config.yaml
num_key_value_heads: 4
intermediate_size: 2304
positions: "learned+rope"
tie_word_embeddings: false
decay_shape: "exp"
max_seq_len: 256
max_steps: 8900
MLP neurons of a small language model. Each row is named by its layer, matrix (down: output weights) and neuron, and shows model dimensions 256-383. Each number is 128 + 24 x the weight over its row's rms, rounded and kept within 0 to 255. Numbers have three digits each.
A block is one neuron, or neurons of one layer that tend to fire together. After each block is what it responds to, as a language model described it from the Wikipedia text at the highest values.

L8.down256:112081168151131146119148122151105101112140108156120139089130107093116105161131149135166078107136162083162149130127145124098128134108134132153115097113109147129149156139145131161134127148148101132123126142151101119120163121134117120120100121117135169158137117112114144139136170176128124122144141139166126138126120148096161147149130090191122102152104104161145132168131114126153126130135
L8.down1077:096095136128117147115114119141118106125134113119133163138148121139156131158145138144152133123127161100176121116117133142052091158141132129123113108158107113147135163165166128146109145152148113129152085168124164080103138094134107113112086141154157115139115110150114150111143133123150115143137144120141123113113147129137124122132098145099094118156115130111122095165111089103137134114128
L8.down1117:086100141152136186133139111154180108136138151150144138132110093134136123163107133138147144112156104106152134125138131107147104186103154122126117092144132143100117120127123097125093133185099089112132128173124150100111126113120139168162112114100146123158114110161110108094137107135113113119171091164133135113118145138133160152137114096120121144114138106178154115139138135152153122123146
L8.down1519:141079129107146111139135154145107138158128159119109143143168156107094122090118132095185101137103145127137143160155141152121098137147151159152112133110164114161145150227168169083094111132080133145098114132129096149151121136109110135000120131122150112136123119092095129143127144100093109127108147184165130121123116116115146124131117153177160099162190135113128143141124113062130119118104
L8.down1578:097135152140154175112117125115134126130151114160184129142100119119119130135125100113141121144156135083145085111155160118099090153150155107108121119171133119131130138125120125147139112111100140129105101119113146156092147124126141136114118133121181141136143138103137142142131139131141155138149129148132111184120129164099175133135168082134117138075102139197163132109156104096124172145158
L8.down1686:086130154136132158115129141132138135149108094129077139100150122131142097121152141112176125052099143110094147147118134127129109173113125157162113134165119160150134108092179171113097148161084099129134130112128112150188146122140107131158118127123137129124120126124146143166129138088136134145133138137160141171100107146127140132107109127153121171116165108142137099128152087109155140113143
L8.down2216:099106133143132154135138119136119139117109071121107177111148118107162089154104150151148119126118160129171126119117140128104156135110173113118116127144120141130107131055161122111101148129131108139123079129123186113166184101108152136237145120115114136182135123086087139115128116146123158125122152146116141128129103098148153147100131120147103092155158153138111123138146125112116133091115
L8.down2239:133109116139135177157126139077118125121136097091104157134136125133135110124116149140145108121091136117148111107111129182088099121140132130136158138094122119140118127093165171118134175124175144103130106131126132115144184097146130152164106156126128175126153130089143131156141104162131121139129130150117138148115144123132136111143130100145111111146137136145133105169137136125118113111108
Pre-verb adverbs and auxiliaries. Adverb endings (-ly, -ally, the "n" of then) and auxiliaries or adverbs just before a main verb, e.g. recently reported, were later sentenced, then smoothed.

L10.down7:155081132101094130150120128139131112161151099085101139144170146171147135126093112194160105137140103127151130129123141098129116116136129126106176105154134112120121135188137098079115111093152138126125155139143121131152103147156122131077134130131151090111158108134149152102158135147103163109131107135127192097140152118104098085122137103112129092138119126145129139041088121136124093154130
L10.down611:161093134091101128143113098108121076151149134127091145155174117143156161092137101127100117125149153133140120114148120082166159106119088179091132144125095142134145110178129155099144132130114151130124163111125139145095149109153112132107126141152150116143129138120102123143148155115135153085092145114131104133093127130120098147159116092120112131135099146134139139084118121104091092159125
Person first names. Tokens inside or starting a person's first name, often after a role word, by, or a table cell, e.g. Dan|n|y, Ro|n|ald, J|erome.

L10.down978:092131128129177113127135111140105123081114116108129151101124130099190144107147136146161106143135105136181152146100161175120100145181136118103134146101107141128111113126103140140115145166127133038127158149148112129123139112138119108102140107107116136116076098136135119107084136183164150062090116131127109135118160109151127147146119114083119112145117146106142151128134134126138096100140
L10.down1425:168150087113148107098121132104119101109122118097127121084114167127154152128129151141138129131138156139141179121145112176153182100135190135119122113115149133116126137131144133148104099122151088098130149133145072134102159085134169152135122118158071151113078142145140130149121133091125117167136098130105112118135140130127104143146140135128159139101074187109103140113127133151116128117138
Clause-break commas, mid-word pieces. Mostly commas after a plural noun ending a clause (concerts, expeditions, fisheries), and also inner pieces of split words like des-p-ite, ins-c-ribed, inc-or-porated.

L8.down51:116147093149124115096141137172119095108119145179130202109096090122115100161136115132126133134157074134159116109114112126128152133153122140118159141132120159144135158134124120125111143129141146135138132120082119141124126109134117144143080131105104095079078164131121128118146123099147080147135157143141144116175103158129167129173145082124125123135140113138126131159139152119141094131112
L8.down167:140087124130134114129133147160106118167133129142135129140137111144108122120092118133133118124157124108139138120102164149145129132172148128141119116118140138079161127136196146086117134162103142148115155141152138104116176077169173122128123158145142128158159122094148095075167153125118139154088106127111146119136117118177152137170175092125100172129128087122118150147093110136122127135151
L8.down362:097133165101108127128136106142132153111118132145092139165103141108138134124101129134130125161165129106103089121145157112178118162157156116119143141156096114131125097099157130188118099113103120128173123147120177153124146159099119138122101129141161098191132094172140114159127127126146103156170102103118126122128145129157191097142115106135105147103141114148136082102130117146141104148142
L8.down997:104100128098145154143088125140123120159132151143157101124127122125105120099101103164117122090122148144124113135128154119108136110108077105139165112114144146148131130146141134110154145091091119084112125119142151129101123130142119146092148153089119146123132118140080153156143095135097168137136113127144105139110101084136175075106100103106121179112141164124136117136107120096121126137147
L8.down1661:153123134147131142136115108119169118093134153158116117105143169114140119160135111153094087155145135111086163105098135136120137180144120132144135144106124169161129131088090140124121126144165117125154146128146086158176121135130072124175106137124101094106128116167112125131139101078151123135169109132119097156136163119149133121120146163102151127165094127087150134108129136156099102130122
L8.down1797:115134146106149105162142094135152118164124148122143127137116150111130175118118135126102145131116143151135137128123174137121112144118096094071146128113143116118128116163152117067097133092126138121084131113100117104171162144138123123083129198138142142133140150124114129086121147113124152123114140130095160137120098116076165087126155084127103138155124117136147124164112109093143128140101
L8.down1945:157121140149116182150145092118117155120110109141142120111157139157151117096109130149122171110135080093129131148177131145136129131110095102139167098147166112078172126127130130115131163144135150121124176153121157123138122125148132090163158107102137108133107123147142112136149159163141137125096135132124158114145130115068152124131125154119129156124153116125093139145102140124185180110109
L8.down2096:155127158120060128125119113133091141129135146122123161152107168113127177111151126112139120189091167114151170133139139123101171117138123124141153095097140160163102098170161160127127126115123171125141108146102137155154175113198119141086118131162155110149128132135142110125124131081125096113126126177113132114094136125130107129166109099155097193158114095087123125119058096149162112130104
Second word fragment. A mid-word piece, often "er", right after a short capitalized opening fragment in words split into pieces, as in T|er|ritory, em|er|ged, La|bor.

L8.down236:115117132053134120086159141151163137138088138096114112063137128163109119134105162097141135101136129096117124141148122151125095114108105141136099099132131140122110128092092149137148131102123144121156126112088127132126148121134137146175144157121123154122108121151137150125183129166126112109177117093104108094105124134132089121152119132134107141141143172126095148154131086158104118131108
L8.down625:127132159123085205132123158119114137111108125117082101160134129104186166173166088138139166146151111139083168135098113128139140117119166159102144162131130136137139152136108106148113169101117135167094126153142163070131120088128135145097112101122140127149155125143130117122162117142133097161157100132093137113133138109122142145160135117112170129158138083129138138098142126099137071170135
L8.down802:118158134155108159111122111119152138121135131142061109114125146135133128122131122109114126115145127149102112137116109156113119113138164104151132133123151136150115138124127107098111146120144138162123075116143153168165087077137139097119109121137136109154123146116133101132135103115121114103117134114105169109145093169119163132141160131086132106150118104102122134153158173130117131162182
L8.down978:116120159122159112115079117131109134114081148100117139135138177143090129124105085108132140146113172148097098139120115115137134152143111143133138101132165098182095123113122117139116138112129127163136122120114121131114134134127135147163144102145088144116112156095136146107138128120099116176109166136124146157138138152100102123125135165132174072164138129148112131160148110111179121139116
L8.down987:131141134138129136078122111150148105137133092151100126134109129119109129107114138127126175137142118136103121119104122142124129131132149128109140138135137106087121141153129084167143156150124124156085126106091118139118086110134133152107109114102108121137115114133130078140127100146111142120133127106135118129176128142098180118148128124103103093126163120108126132113133186120110081139200
L8.down1034:174110142133130134147108137111174112121136151153098082101071126132128113152114134184141144152129156137126161097116106109131128145127113121135128143142143059103105146125141130088113171148173150120095135129179105129115157158072137123101125110119095147165125067133113120136104109151142139114156125132097097104144131160114136112109099151123153106117119162183141099101114170184141120111131
L8.down1531:144143151137109137118127103144133084112130097131114142182108141140096077094135108111125157130147127149140124093107116090135108092129160138124164135094048108090136111108131098153114145117114109152152119135127178101101121068151171159138097125069150176167124142179129153122108139126113132162137144088133133122152136110138132098110154157143091136095134113152175132146104158125154139137124
L8.down2275:074146147118217096116140127130116151167127150167146109120111071106134137137107116133155094123130100190139130132113139132128122124154157108142133157101130100133147155135104122135153167082118156091119146112144119091115115177132079142077123121083158131088143092165111149111093131167085167131112169158119124119112146111145138122136107141127124104147113126137101146099141119100126121119127
Mid-word fragments, list commas. Fires on two kinds of token: inner word pieces of split words (ra-di-o, En-g-lish, e-con-omic, Islam-ic), and commas after plural nouns in lists (physicians, grapes, sizes).

L4.down438:155101121159137129120113102111125126102125129126142120139129138161141114160100116054118131141173130128125077114150145118079150128134122159144126152150158108153161111107117126123119149125092112119156146151169101125130166065108157109118129088123110144188121106133127121154095129137102110120128122121119131137114110106134137150100117083133135138100085117086153115133142185109129153099116
L4.down1022:152111098111088117123149153161126111137128155152114128132127099126107127189103132128136145133125146171173135148131140133112103156094105121138154127155122095126112088148152132146116167141144170128115118094102147128097133063147109117147124119092151145151156135164132153107111147118100127126139165099148120111134137154108092146128122156126156184093115104125160125119139134113152118163138
L4.down1373:161082111132116145118119103075176161079128160108159132102124155153117099174122136141129127149135153164132144122135077130106133124139083121138135156121126102126153088122140142118120151165155118121128128116105094180120117086126116096107105159116154104167114140146108130112099131145065117080145163122133122104130158146141181124109108179127106107196111130120138095111141113084151118134085
L4.down1970:154072167115159107142123135138102133113148109151115123167113150133118127152145165140122138142140134122177113119094145117131125153132128122112147143129127112118115116090154131107139119153109086175142135144130095157074139136135116140093127172122084121110147133143123129119082117143111148117126129134139167136116104143158103077141110119156102120138117127115161113137133119150172161161151
Table header separators. Mostly the pipe or slash right after the last column header of Wikipedia tables, e.g. after Total in medal tables or Apps in careers; also middle pieces of split words (arch-ite-ct, pro-duc-e).

L8.down899:138076113185121179116113168098142146118121145138102147130110117129160122166108113096112116105151132132116154126124161144118106184194115149120145150129118133165138158179125164128122111139129108120126096106074144107102164126121102126058102098129136136124130144182101127162141144131106122092157131166125129176168122146112091123084116087117134184114149126157121142108133130121109116123126
L8.down1028:098113109125154111103137123137138117163149155145128110157091106139149081116121128156105147098151141143114142141142096119166132173125121103130175108135152089128096110174116123133116126142131097128156099152120121166123104100124114173051134080118119139117123147105126137116120100141125167148121180155132118117142116083092152141145153137125127132071143111122138143120144138122112085149143
L8.down1176:140085113138143129117110125113107142113148145135129112094038124136159112097119151183110159133115142165096103122123102141139139193123139108117163130147096137146119095184137130121115105161107142115115108184140117095158125154083110167052170116154102137104107134158104167138149104112128151118098156131136119110153138121122128144141116136128119101062116125177121136099126158137107138154162
L8.down1251:146124108155157104075086124129129128170136128121135101139128106075114163117125143108086126115169137150136134146111144191118119178076118119142113134173147118121106133136149139115097150144157101116154121110098127096118145111175129138129132149106142195124100139097096125133128162174103121149175134126120110150103123163106094139068147113136148127116137115121104132160130115148175168102113
L8.down1326:108130119126107130148139101148111130076185181187133095124103114117139091140114140150078138133155153108104126116102143080137132120145130103125135109122142152106136154126123112124152121129189136125124113147158121134144135189133117102112126072161133095081159134123116142098123112108108111069078080170116136113151136127147148108109099121131105101148133137114134122109110151132097116133159
L8.down1583:135145126142107138123149183135153158149097137132136137144114117141118122097121129142117110131129093145102132175106094087133139140140118130124136141156116139119132116156115158190133152094099135122114138126107148129132082151117135115108158132154136131137155136134111157133115090095131149094117132154104107130128139146094089112171176143105118135107112109079101177191156119102134141096110
L8.down1984:093122154117125147117114103113112112135126127125183145149141138122141130146120172087108147086162111140161125155107130162114096126121131157137108142112105079106093114156096147143160157142154142126157132152094157122125102111155128110129083163092147144080144152146118166150163150139153137201106107113099120127108173149103081131125086111154135136139163133173127139129121112113135147071117
L8.down2123:099121096125155078089156117097109161126142125150141139133113082117153118136097136108146129127113131117117157106102152100165130123113117147139149127091126151112146105182113126110147140166057096154104126139093145137146125130125130121065074132162123171121114148161120116156103161143148117137155124138138135142122088091125153118131097166124120139127209170101164131128144161157138122155173
Infobox and table separators. Punctuation in structured Wikipedia data, such as colons after infobox field names (Area code:), line-start dashes, and slashes between coordinate formats; weaker on mid-word fragments and table cells like none.

L10.down47:099129130107157108131147160129140080096149138095113161133158124160148109107151142091151133132115148113153154109128136098111111121088140098138138166122119174127099167137116102094114156134089101148124106157092086113140121125134129142158146100142094164121137135122114071116139148116083113155120131138120147126163124106090091166106117087140152110170131127155148106135124143163163151124132
L10.down455:094108155133128109121136130106089105160103153112136128124115139141123123108130112081159101096150116109128145104147122197093128136170146135147181094131056103166126134169156120140131110078114129114145126164164096131144121138097071144112135142141092149088161142100138166150187109149105158101112093138109121137148129150126115162146116125118124126098139141209178104100094161145102141126104
Mid-word pieces, table pipes. Mid-word subword pieces like st, t, re, ur (ac-re-s, gymna-st, co-ur-ts), plus pipe separators between cells in climate and results tables.

L8.down54:120151180126092139115131091139120138126099103117127147124176151114124101126128155103112124121085087081123170114144167177123128125116133157132119126124101123103158132043097129143151112169083079156149086138162135128103138126154142121178142120144137123133136121131109127146136098135139092123125113105092137109134148131127108153127141116150128175138121150148106094135160127088159111125133
L8.down379:137135130145129096154147094135111165130116107132078127119122125097141140145099169147110091152103127168152135111097123159142148121134133108102125135142147168132093131107105127127152113109091128139150121104167145173148122140132124154152124092131150088129149125088171121163102125110108194137132125114102136142100152097135122154130142121154176165112126138118122182088128116102145112143122
L8.down576:116122097120088121103152160112101154118179169120115108148099111112114101126135138125158138096180122129153150118137102165118172199157096133125119117133162134106132105122114127132131121124131161116131125107133130128098138114132117119129146112137137094144106123127113115141157132129138147110097130118090112087157179129142127108110108075148123145161151129116120111114112100136145143101148
L8.down600:119121109142092132150106094120125140113134129126095127134126142106163073121113113122109121144186132088130141137137115118152120120172134144145167141090158128185097121088088090131134130119135107081144135150147145147158119139125116140158085113104162120137091098145182119174146157113095138146168078122106125145161151103120142117140101125120102101135100159155134128125133144097154149142104
L8.down745:120153120135113133149136173111117145115128149122132134139143115142112119123140070150129150100164102138099121147161139151160134182127129069154085113124123118107120109098109166137145134131086106150149104079104178110135100127121120095136182088120084133157151119115157108137090160122135178112089143134142090104162136089144128133072128115111141191121118088102120141121154143136133147123081
L8.down938:128129194203124085106128130134085137133128149108163124144154125126145091174121104118067080134081191065124162128097187149145150120156131072163091160145144133125127146155111125114139097117130161137140150115140094138090142147127139119125135114126154133144153115099104153096077100131123147139136143134115167122106120120158153121104131111129118175087143123123134102116137112124133092120130
L8.down1049:157123167136102140127180169129145151117147161132083119151148087109139113125148148127113122114092140112124122147146097126149113113104116123104123156150111116128129137079145135170121114144099129134103075137128109169184139151105111110212126134126142171129104128163102120188082086109138190098142097159143077095134114108111079110136126146162119108126099137119121131126123144150147137125153
L8.down1185:118108142117093079124111131135099143149117139160122127141136124119136100164098166112121127149124113103102143146138152122171159121082050183146130148139156176121112148162112124123121107142143156099123142124150148106133120141115138135096142132174094158146111145077113127154133152133159130118134115119118153118134109147181107118142131158109107132145146108098116125116150161123120106147109
Opening quote marks. Fires on an opening double quote before a quoted phrase, mostly after "a" (a "vile murder", a "dream come true"); weaker on word-start fragments like dis-, oc-.

L4.down85:128096135123086119127143126128144106129118162107165103107112111114093115118135139135098120111149135108088082151120088112111162087144115092123103134177078118120105124128179131172125110156171118117101120125112116155124132108127063092161153150140166131164089127132111106106129152152116128149160157143168121102135162100106127112100147151143142217172139166135135119103141085083136110134131
L4.down746:139169156089121141128163104152144163070096134129166144108121149144141120137132115104104191135188153153098128103111162140086119120159097124137145075150145126143100106154118118152105118110114162116144102143138122146127123163144097154092125090105152138152119106161102161153098080121101174090177129133171112132131091134154154133087147094101121192136129158108153126107119144121113148116100
L4.down1327:195118110130115139163116085174104136102108157121103110136129162145151159126139147150138167132131132137129158156072121102176108112123133147176151120120111129097133092112127139081078142124104097112140109134124094161175094133177153149116161126162112119150126114137154095124124120099117145140125146122108137087110122136095097120115115133091124128127154194121121117122101135120137152132081
L4.down1768:126078135135124094133128138127167091140122145122130122087128112112110152145135127136149138104106128110140140124103060123165112134091086134118111137115131109147119158165115110148131136096155164116139121105147142152124103193109155134143148173135113088117107118164110171155141118136110098120146151148099112144100143113119123098130107124136107142126130159103134087120150137122132140120139
Mid-word "s" fragments. Short fragments, mostly "s", split off inside a word or as a plural ending, such as Legi-s-lature, Profes-s-or, voter-s, municip-al-ity.

L10.down0:126106074150077139162147167151145154157129095138115084147131166119123089120144094114110173112111129135122105125139117130110139140113137116141144168172137098149132130120141129148151111111102125147156153136132152141083102128149121160134161133163161142152111159135113128091113047095087098161153135140109136117109128115088153103136095138138134096141142131098105092137114114157132139139139
L10.down2205:147156106130124140140166152149129120152171101151082085125163166106113093135151111098097185126105106156146130154129136156134134135124116163121153145151145097151103176174115137142170073144178119169145144123151129144113127131140126156085155137138171131125109106148126132106100096105109122127147110173109148116129098092112142137129110143121149125120115124102152108134114124124133167129128
Sentence-initial adverbial end. The last token of a sentence-opening adverbial phrase, just before the main clause, e.g. the comma in "Through Kate," or the ends of "In 1922" and "Eventually".

L4.down340:090143149128110085119141134107139119098161139100086083111164141181124130154139144142149123117163094106105137128116131145163105119187082117115132150140133184142114183171145123139132138157139104131136131137128170135117094112071154152133119109141137113156074154078113118069115141172161136146125192108123119112105110129170167110162145137127154185147095137150121099122086112125109117089140
L4.down483:099113135131095139161132129172117135136151092163105146142158120123132089106133120123097097080119147119143131127161092156118097154096143168136130149160143140129174155100162154140118147129129120151156132068139127142124144084128076154137138144099147099119162162104105141127110099118121114145113137119163191150124151135101116089104140099141174168100126109109098145157122079105133143140187
L4.down687:170122098140113131155102112141114148141164152162116181158106139092129123138102141104084101135081137131155131098123102121112128168107142156118123110132165126139179106117150101136118121149113122143121149126121113089134098095145119166121111111165131132110172108123135102114099106113145091107104095109121138138123122136129111150116098130124181127169139092081151167139092114146122117167133
L4.down1319:104128125136120159101148156145118139136157131138127137131129159152141088150129113134119131139119116166117129143125140098113144108155092130116141157145128099152113123141143161148108157163174128165086131137107159097151112075093105150135111174127122118092122163088094129100120145095150108124114138108150145104147134118139130158126164145130096101142115117119164107135058112148132119125109
Opening quotation marks. Opening double quotes before a quoted title, name or term, as in released "Borderline", with the song "Bella"; occasionally also "=" heading markers and line breaks.

L4.down588:111133159143141154137127122106084194102154114195103074143108136139129160151096119097107135130134080118120124160142125136079104169156108128142164128128147082170119097110100125148074153171112143155086132158101155121156166164135101133130123138151129107077172101134101110145072102084121164115079116154171176123143118111144139128143110139141102125094125145117126146138168177120150102152113
L4.down2089:119114126102144110093132159164106135138100104096121126098074120151125121142125080127117110096134117132161116110125116134104139140161134099089104114135175114122114094128098145172152143123170143115107153074152105155126105145125164133119125167132160120127111112125129118129130138099115146111088139105137138098136148141130141116171177134133146115121111124146127132086122105148116143122123
L4.down2126:162107157121127138148076111103094156065133148120101118140130175153155119133173151155134128182133141156140122128134123129108143193081098103147179147128135109125101111113149069140149130118140112139113156133174096143126149136113129080121112138122095111103094109125104155106100142141129162117155126114137140090141098177119105107118143132138138106129133144143144104089159141154104168158103
L4.down2192:130099174121154160116106161199097151154087100130143115087146093131118136122097088118151154102127107130135118155164139122180094133121099130135083177112126108095153115131134150139150154157126124137137172093135167108150125146109111109158111147116102121135118088141141091107130168151110161162077103125128151104083141123134164080138125147150117121102090105122101107105133155136138121131145
Mid-word letter d. The token "d" split off inside a word, usually mid-word after a fragment, as in Ad-d-itionally, Sy-d-ney, diamon-d, accor-d-ing.

L4.down427:139129151125147131147131142136082130146148109143113149173180130140143136121139093092158106158106110117148096115133145124113168153151125116146150081148185123152156112136147134154096112114080135166125142165125135120112125106141119141127100157138098160109136130155108121146096069117144151125083119127128134176155113056116138144098074141118125095129131115093111152154149125147140088145153
L4.down699:127126137148128111146132123153135136172135119141115150127130137151128092122132149121118112108117153146162153159146099143158118079141113126123133160118102098164161130116101108135142162144140162108104127097130152087119121122109141128137081137114106110142172137119117105125131167156120123118134087149130157126158108130120174124112110096137123076152181091152145161120136163149159086141142
L4.down971:131136137125141125159151139146116110160134116113113159160092113115087095098097186155112116119093115122126114130119141125136118124084103176128092171138122155102169142067111126108141144104120158182102153137090160121116133135181105150190090145131085137087151115141128129134114126101126111107127114157111137149140142118097107159100074141128186087132160095115130120123118131172133065145155
L4.down1828:144098144134117133168100093128089103173134143126115123122136121141139122077133104113172114075151130111173107117111109103157125117145146161163119119122112122151112190123168163146125130112157105139097128137161111120090171151107099149151115176163137143160154103084145137122158135112145088154107117159158132156107122090108137138111107124125110076118111134134149131130149089137129098124141
Subword "er" piece. The word-piece "er" in the middle or at the end of a word, as in lower, sister, footballer, emergency, servants, Netherlands.

L8.down1:148153118123137145134118139135100114110145138085153139171137146144138174080100117151146144181070114121065076090130107095135120103111134096114138099142129118090142150118121141107104109121122126148077126133105146156148110123083124152107114157146113060138143127163120140140127116106117143123093134138144127102115119123128151110174134114123142123104085127192141179114145159192106116145139
L8.down178:139106116148126141098103116076148122137114091094128121165145191175150162118141164101132127160111142125160130106110109098125126112128150131146121150126204115124136072107144136110145157112127113104084146146093148097131119152116143128146113149095100134114134126144173164169152102144156160123134103107131089147163135142120087105118154126105116097109093137142095090108145132128144174136159
L8.down495:118147175159142113104147104140131126113118112091109100144101161170131130111123123180121132151120160132193102148140146136139163120109122149082132119117109136081155083133084105109130127126158125112140086159052153127110140116173139081139114123128125118122106132149166103107110114148129123137138126084129138114184115071135135127148136115141123128101133155103087117146143153147111138138133
L8.down642:162181086128130110140155133136125103070151172170127104134117131119137130143131109096129125152124116078134106127109085122136110129133093146151149114141151108115108173134108130107112105132153167130068135080142112162169140169127148117103135105185146104110157074131144131120111134134132140085097113137113122161147151144122089085121101120154161149103121129096117152131159138153130155124152
L8.down678:075162141147132113150119113144139158113099169163116092118114094138148164137103072118126133147123134135167131098078126122146131147159121102078178129135150131101094099195106145123115092068108143095111165136115133132141149161121086094100082088107119145138105163121129122075153112158087136096165087105118141177094139119103131109129126113119146103138151141091132141140112105153182158141139
L8.down1012:143163161078131161108118140124120139128125129130114131138142141148138142140107133166137100132143147131114148113081129068138132074105183113108141113154151147107095077140168129119122113077159116120087159130110123160168080131145139130104113125131120156151111132119164178153107130084118135130111111147137087100147145121131152083151134118100121155182057163097134094099159108142119153139124
L8.down2186:117123164136113136133114090085129108137144146147150122152118110131151126150066149145128123154120142115128113124101150100121118131151183111133124123113133107126150113115113178083151124103121108127097126131162139178138097156155156142132149111097156090105112168120099142120114138131120170123150132129113100163083134133081154061136152122125133070140106150126102149117152126124145098145113
L8.down2214:152133174126097166129104107118075133097142119146122134119134138146114132139131124191128126152096106124082098085116117082149140091114157152114138113132120099123157099088084132179127135080157092131073141149120154165169063147141147117160100099151075126129124103165156100129120108145065138146161129139082098138160129088138149137122120113147116129137138131141151130124133148131163126121119
Mid-word consonant pieces. Short consonant word-pieces, mostly "s", inside multi-piece names and rare words, right after a vowel-ending piece, as in Chri-s, Tbili-s-i, Lepi-d-optera.

L10.down1119:151134115133081134154141144116125133099130155091150133123146123112091146141112150151074103124123132141119102080135112091147130166123112125127158092144111139142128104085152129192120118111147153162118138141112103123101123138123119151161174147136156116109161157109124127145099158117131130137142092088136139132112115106119161136156105124116126150119119106128160114149098115137168111163123
L10.down1508:127144126150116133170146106179141142119117144133142121108115129099080114164123119143092106110099149134101134097124110157147093121100168063122132121148141113129128121000129178155116134108136115117116157096100147115110139136082087113255131132157131135095168127153092114146079096144150159149166126129114131104089135145136110122146121135096125115151103120123112164152167106123130100193105
Split word onsets after articles. A bare space or first-letter fragment opening a word split into pieces, usually after "a", "are" or a comma in descriptive text (e.g. "a| row", "are| d|uller", "a| green stripe").